From a checkpoint of a small transformer trained on Wikipedia: 443M tokens.
MLP neurons of a small language model. Each row is named by its layer, matrix (up: input weights; down: output weights) and neuron, and shows model dimensions 192-255. Each number is 128 + 24 x the weight over its row's rms, rounded and kept within 0 to 255.
Before each neuron's rows, "fires on" lists the tokens most often at its 100 highest values on Wikipedia text that the model never trained on.

fires on: "l", "ti", "ch", "d ", "at", "i"
L10.up68 [110 106 150 134 113 132  99 153 118 127 108 169  97 123  98 135 110 103 118 117 117 140 144 132 114 130 104  97 127 152 139 134  99 102 148 138 132 101 126 149 155 128 130 161 163 153 141 100 120 126 133 151 191 142 155 138 153 162 174 109 138  90 100 115]
L10.down68 [137 121 102 157 141 149 171 124 120 102 138 132 134  93 131 131 157 144 174 116 180 125 108 105 166  94 137 170  92 116 148 156 157  92  99  85 102 148 125 125 134 169 192 107 127 140 177 166 165 151 143 138 132 158  93 133 121 152 157 162 123 175 144 139]

fires on: "el", "er", "ar", "fi", "z", "all"
L11.up600 [107 149 109 143  93 126  72 153 163 141 132 156 122 150 158  92 147 131 154 161 136 100 168  84  86 118  91 137 113 138 129 102 123 101 160 104 142 133 154  83  93 142  89 133 118 121 156 172 118 102 174 143 140 132  90 134 165 107  94  98 111 171 109 147]
L11.down600 [115 132 140 146 151 112 123 182 100  87 115 120  92 130 137 116 137 139 134 105 100 200  99 111 132 108 154 123 120 103  96 120 132 121  69 156 151 134 144  98 124 175  92 140 157 132 138 131 125 173 144 129 146 100 138 136  97 135 109 112 138  90 156  85]

fires on: "ear", "ex", "or", "c", "th", "op"
L10.up918 [111 179 115 103  92 133 151 126 121 181 125 127  98 114  78  92 129 126  84 130 136 117 133 120 127 176 118 155 107 151 130 112  84 144 144 107 129 129 129 107 153 131 124 125 146  92 140 145 133 154 104 167 114 141 113  99 148 149 162 147  89  98 144 124]
L10.down918 [134 135 143 156 151 109 146 163 124 140 147 130 140 138  99 155 121 100 142 150 118 141 102  85  80 131 120 129 143  84 130 145 103 121  67 133 132 114 140 213 125 130 120 131 183 139 100 109 102 129 139  95 108  99 111  95 107  91 129 134 101 146 123 136]

fires on: "ag", "| ", "li", " "
L10.up129 [125  78 134 127 122 125 101 185 170 197 107 140 142 120 115 123 177  96 125 128 142 136 117 127 129 109 102 101 147  84 137 170 112 132 122  96 105 161 141 117 142 114 166 143 122 130 123 154 142 111 162 163 166 157 127 118  94 115 143 134 109 158  95 129]
L10.down129 [125 139 117 154 101 124 129 148 123 123 132 139 136  94 125 111 163 133 148 138 113 145 192 118 115 141  77 129 147 125 120 138 108 133  95 121 110 102 142 135  98 124  93  93 137 126 120 151 119  92  95 135  96 107 117  82 158 100 133 174 141 148 143 165]

fires on: "on", "c", "ol", "am"
L11.up241 [108 125 126 131  98 153 139  83 159 116 173 131  81 105  94 118 129 122 110  84 100 126 128 143 109 142  99 100 125 168  87 158 156 128  95 165 144 134 132 151 156 116 114 107 129  74 141 165  81 136 136 154 127 139 142 122 151 152 144 153 129 113 105 132]
L11.down241 [146 115 156 152 159 105 102 116 147 112 134 167 119 121 138 121 120 160 163 135 157  96 122 106 158 168 137 119 126 129 106  90 113 187 140 141 115 141 136 132 101 100 143 112 162  96 125 119 138 106  80  97 154 138 109 108 137 130 146 125 113 173 132 100]

fires on: "d", "it", "own ", "od", "D"
L10.up263 [105 113 139  93 116 106 121 151 180 151 112 126 168 118 134 154 145 122 168 120  94  97 132 137 134 135  87 151 103 134 149 139 134  74 162 108 188 114 136 116  60 108  98 160 157 102  46  99 143  93 134 143 123 126 114 170 130 131 126 166 129 128 164 111]
L10.down263 [126 127 139 133 153 101 124  99 163 134 143 114 142  97 126  61 139  85 149 140  98 145 123 162  84 122 134 128 136 133 129 125 165 155 150  82 138  98  87  89 142 165 136  88 124 146  96  85 121 113 135 117  99 146 144 105 124 128 124 138 153  73 125 166]

fires on: ".", "1"
L8.up468 [138 121 109 116 131 137  85 150 122 110 132 137 121 124 122 180 176 139 173 101 142 106 163 109 152 110 108 105 147 157 139 149 126 135 113 123 150 125 164 135 169 113 143 135 127 112  90 130 149 155 114 145 105 130  98  94 108 142 112 120 137 117 136 148]
L8.down468 [111 134 118 126 202  92 146 124 125 140 159 117 127 130 131 134 133 132 120 127 137 158 118 151 106 125 160 133 169 128 140 127 127 107  96 109 112 102 152  87 148  95 148 125 129 132 198 144 107 125 128 113 138 125 134 136 142 108 137 118 133 165 128 167]

fires on: " ", "si", "x "
L7.up922 [153 103 117 100 102 128 125 134 147 136 149 102 144 109 115 157 150 124 102  90 127 118 114 105 158 106 126 127 124 129 180 156 139 123 107 112 134 133 121 118 126 122 117 139 160 171 130 117 127  82 175 131 163 131 153 133 130 134 141 150 161 127 104 117]
L7.down922 [139 130 102 122 136 106 152 193 115 148 132 111 120 108 151 120 143 152 146 157 124 140 157 113 148 118 133 136 109 149  99 107 138 124  99 130 143 142 156 175 110 135 111  70 100 155 124 152 145 135 114  65 113 144 150 100 141 108 168  97 130 144 142 156]

fires on: "er", "od", "str", "it", "ever", "at"
L7.up455 [125 124 114 107 100 144 123 134 134 170 108  98 134 150 111 139 136 116 155 135 156 153 182 132 129 110 112 142 123 144 126 116 129 122 135  92 119 128 117 122 124 100 133 143 134 150  42  87 150 125 127 133 138 100 122 149  83 113 123 135 130 122 142 123]
L7.down455 [111 104 134 158  78 123 150 101 147 147 124 125 126 121  93 113 121 146  96 137 123 155  95 103 139 149 118 158 130 124 126 139 139 136 147 166 142  95 139 103 146 159 107 120 141 113 121 101 140 111 147 119 114 155 146 127 108 134 139 139 115  72 154 123]

fires on: "er", "is", "or", "m"
L8.up882 [152 123  90 110  62 116 132 153 115 108 139 131 116 152 115 151 144 170 124 112 124 134 116 125 122 127 133 127 119 127 136 167 121 132 143 147 115 138 173 190 151 123 102 118  91 151 139 121 145 111 125 138 138  86  79 131 148 127 134 107  89 117 105 112]
L8.down882 [124 153 183 127 148 125 105  96 106  92  83 131 158 142 137 101 149 124 166 133 130 105 161  83 139 122 138 167 120 119 142 116 141 122 108  83 129  92 135  95 127 153 120  91 118 155 152 134  83  93 142 114  89 106 137 123  83 109 105 171 131 134 121 137]

fires on: "th", "ed ", "e", "a", ". "
L10.up643 [116  98 133 146 119 169 148 152 130 107 106 134  94 101 120 128 163 102 151 118 122 154 161  93 112 105 146 141 141 131 159 148 107 168  98 130 105 122  94 158 109 105 149 119  85  80 116 110 151 138 122 148 112 118 123 135 130 141 122 169 119 102 105 159]
L10.down643 [ 87 162 107 117 107  98 130 133  86 117 114 149 129 185  93 115 185 121 114 115 115 131 139 164 134 110  85 124 117 109 103 125 148 101  89 104 140 145 134  63 148 130 121 150 154 137 134 115 114 102 146 113  84 147 111 146 130 109 107 110 106 127 135 119]

fires on: "or", "ar", "as", "ear", "ou", "s"
L11.up9 [159 161 105 140 102 106  93 156 128 127 117 155 157 131 109  96 124 142  92 130 103 119 139 109 121  94 144 119 116 145 151 138 115 133 114 156 114 143 180 129 111 101 148 120 129 102 109 155 129 132 160 167 122 102 131 106 149 168 153 107 126 123 146 106]
L11.down9 [131  98 158 130 152 126 133 112 137 154  97 175  89  77 124  64 114 101 108  94 148 162 168 112 146 127 127 181 129 160 125 105 146 145 130 162  82 132  96 130 128 152 121 148 113  81 147 112 131 151  94  87 110 125 107 174 125 104 157 119 124 102 126  97]

fires on: "it", "ed", "c", "\n", "on", "ation "
L10.up763 [139 162  91 120 101 149 127 124 110 149 141 158 136 146 108 105 128 110  78 109 135 128 150 137 108 144 122  99 116 124  95 133 130 132 135 146 139 116 146 144 131 120 132 163  86  99 108 134 101  87 147 137 101 124 143 143 162  73 144 183  88 118 142  95]
L10.down763 [145 133 141 132 160 111 139 165 173  94 130 141 135  74 169 127 139 158 149 153 149 132 123  69 148 134 118 169 154 140 121 117 129 159 143 156 110 162 120 153 109 170  93 131 137 170 174  89 127 149 104  90 136 157  98 130  88 142 103 132 125 178 146 167]

fires on: "ar", "er", "y", "or", "ir", "li"
L7.up630 [ 88 122 154 158 108 100  82 127 157 118 115 120 111  99 108 138 114 101 127 163 163 130 155  71 149 101 110  99 155 146 133 129 133 141 153 111 101 105 130 167 109 143 103 122 131 135 125 112 144 103 175 150 181 122  80 118 125 159 140 102 145 155 135 154]
L7.down630 [187 121 103 103  99 131 119 130 117 121 125 155 136 131 148 101 141 148 145  80 134 137 117 115 186 115 176 141 158  92 120  91 183 157 136 150 140 123 117 124 134 163 106 158 141 116 122 105 144  83 132 157 153 102 100 110 161 136  85 151 129 126 192 122]

fires on: "ec", "ti", "ov", "ch", "ur"
L10.up989 [135 127 141  89  88 137 101 111 152 118 144 119 123 108 110 124 152  81 152 144 117 121 171  92 159  96 118 143 142 152 113 134 101 112 136 133 181 101 173 137 164 105 111 120 144 121 123 105 101 128 145 111 204 150 154 147 119 184 127 104 145  95 119 183]
L10.down989 [139 143 122 149 115 111 185 114 147 140 111 118 138 120 128 135 106 141 145 125 131 144  96 146 116 110 123 104 120 124 148 104 141 109 133 125 107 132  88  73 125 170  98 154 107 131 168 176 113 152 138 114 103 130 105 149 147 111 185 145 138 161 111 132]

fires on: "am", "m", "is", "as", "as "
L10.up768 [135 130 132 152 105 117 118 165 161 133 141 140 108 125 128 150 146 146 130  54 142 149 120 114 101 123  76 156 158 137 158 168  96 130 119 121 125 146 157 163 164 140  99 111 128 112 115 160 130 143 163 185 129 117 109 137 101 132 125 145 138 139 126  98]
L10.down768 [112 129 102 156  91 178 127 130 115 131 103 167 133 178 141  93 119 139  76 144 127 112 149 126 148 146 122 162 130 110  88  98 180 158 125  91 135  91 133 115 122 121 142 112 104 119 153 146 134 108 142 152 124 130 133 148 111 102 146 116 152 139 119 143]

fires on: "f", "i", "e", "a", "ed ", "p"
L10.up31 [107 119 133 113 105 124 156 126 145 163 118 178 146 101 118 132 189 137 111 118 131  96 142  47 113  96 147 119  95 130 125  90  83 122 123 144 152 103 126 156 135 167 116 118 139 119 125 131 127 128  98 136 126 139 122 202 136 141 115 104 132 131 107 140]
L10.down31 [135 184 150 104  82  85 135 130  77 114  70 142 119 152  97 124 134 125 109  87 156 123 146 156 143 133 102 106 103 159 109 129 120 118 135  89 123 138 130  77 137 128 137 142 102 164 105 108 137 113 120  97 117 117 112 107 146 107 130 131 144 134 117 165]

fires on: "1", "3", "2", "e ", "ed "
L10.up894 [120 125 106 123 132 124 123 165 182 113 124 141 152 110 124 152 202 111 149 125 178 108 157 122 157 137 140 110 155 156 141 190 154 112 112 123 156 128 152 148 146 118 121  80 156 156  81 138 163 127 120 144 118 141 123 129 135 178 107 139 157 160 140  85]
L10.down894 [112 109 129 138 255 113 132 141  93 122 111 115 142 113  92 137 130  95 128 104 157 135 132 150 116 154 201 144 122 154 134  94 127 132 126 129 123 130 102 140 130 135 100 121 137 118 118 136 119 119 147  99 145 111 155 144 111 116 146 154 141 159 107 151]

fires on: "d", "ar", "ow", "is", "c", "or"
L10.up819 [121 103 106 119  81  88 149 175 119 139 162 119 136 136 118 151 118 108 131 141 125 168  89 132 111 153 121 119 128 146 105 129 104 118 104 139 153 128 228 161 140  86 131 129 109 143 111 133 120 114  97 146 180 116 130 150 163 126 126 120  75 135 133 103]
L10.down819 [126 125 152  96 123 146 148  87 139 123 105 173 147 123 123 162 164 113 161 112 132 116 131 136 129  94 131 115 139  90 134 120 132 140 103 156 131 143 126  94 154 119 119  88 126 101 107  99 147  98 149 109 165 127 121 128 143 162 161 136 128 140 138 120]

fires on: "2", "3", "i", "8", ".", "7"
L8.up178 [155 149  94  90 120 135 172 197 179 159 118 126 102 120 112 122 157 143 165  99 168  69 155  86 167  90 105  72 143 148 132 150 102 102 140 141 143 155 148 137 157 121 141  97 106 166  79 126 117 129 116 139 140 122 160 120 131 116 151 113  81 112 119 145]
L8.down178 [132 140 129 141 139 170 114 131 132  80 123 142 120 104 142  82 153 151 152 155 153 147  91 129 151 117 143 137 122 137 155 139 130 164 170 125 141 124 140 146 102 135 123 155 134  64 159 146 140 128 147 173 135 135 128 111 121 136 108 100 115 104 130 111]

fires on: "2", "4", "3", "1", ".", "m"
L8.up128 [180 130 144  86 106 100 138 156 160 127 156 164 123 148 111 143 170 116 144 112 188  96 126  80 127  90 117  93 141 116 143 111 146 147 103 122 118 162 143 136 145 131 121 127 116 122 113 140 149 118 131 127 120 133 126 138 111 136 114 132 117 118 108 144]
L8.down128 [131  99 103 125 219 153 113 135 114 106  87 106 128  95 134 124 141  71 117 131 116 124 108 106 167 131 178 129 141  95 153 112  99 120 111  98 176 117 114 106 141 120 135 144 143 146 122 153 101 145 119 125 151 143 119 136 118 118 101 173 116 140 143 130]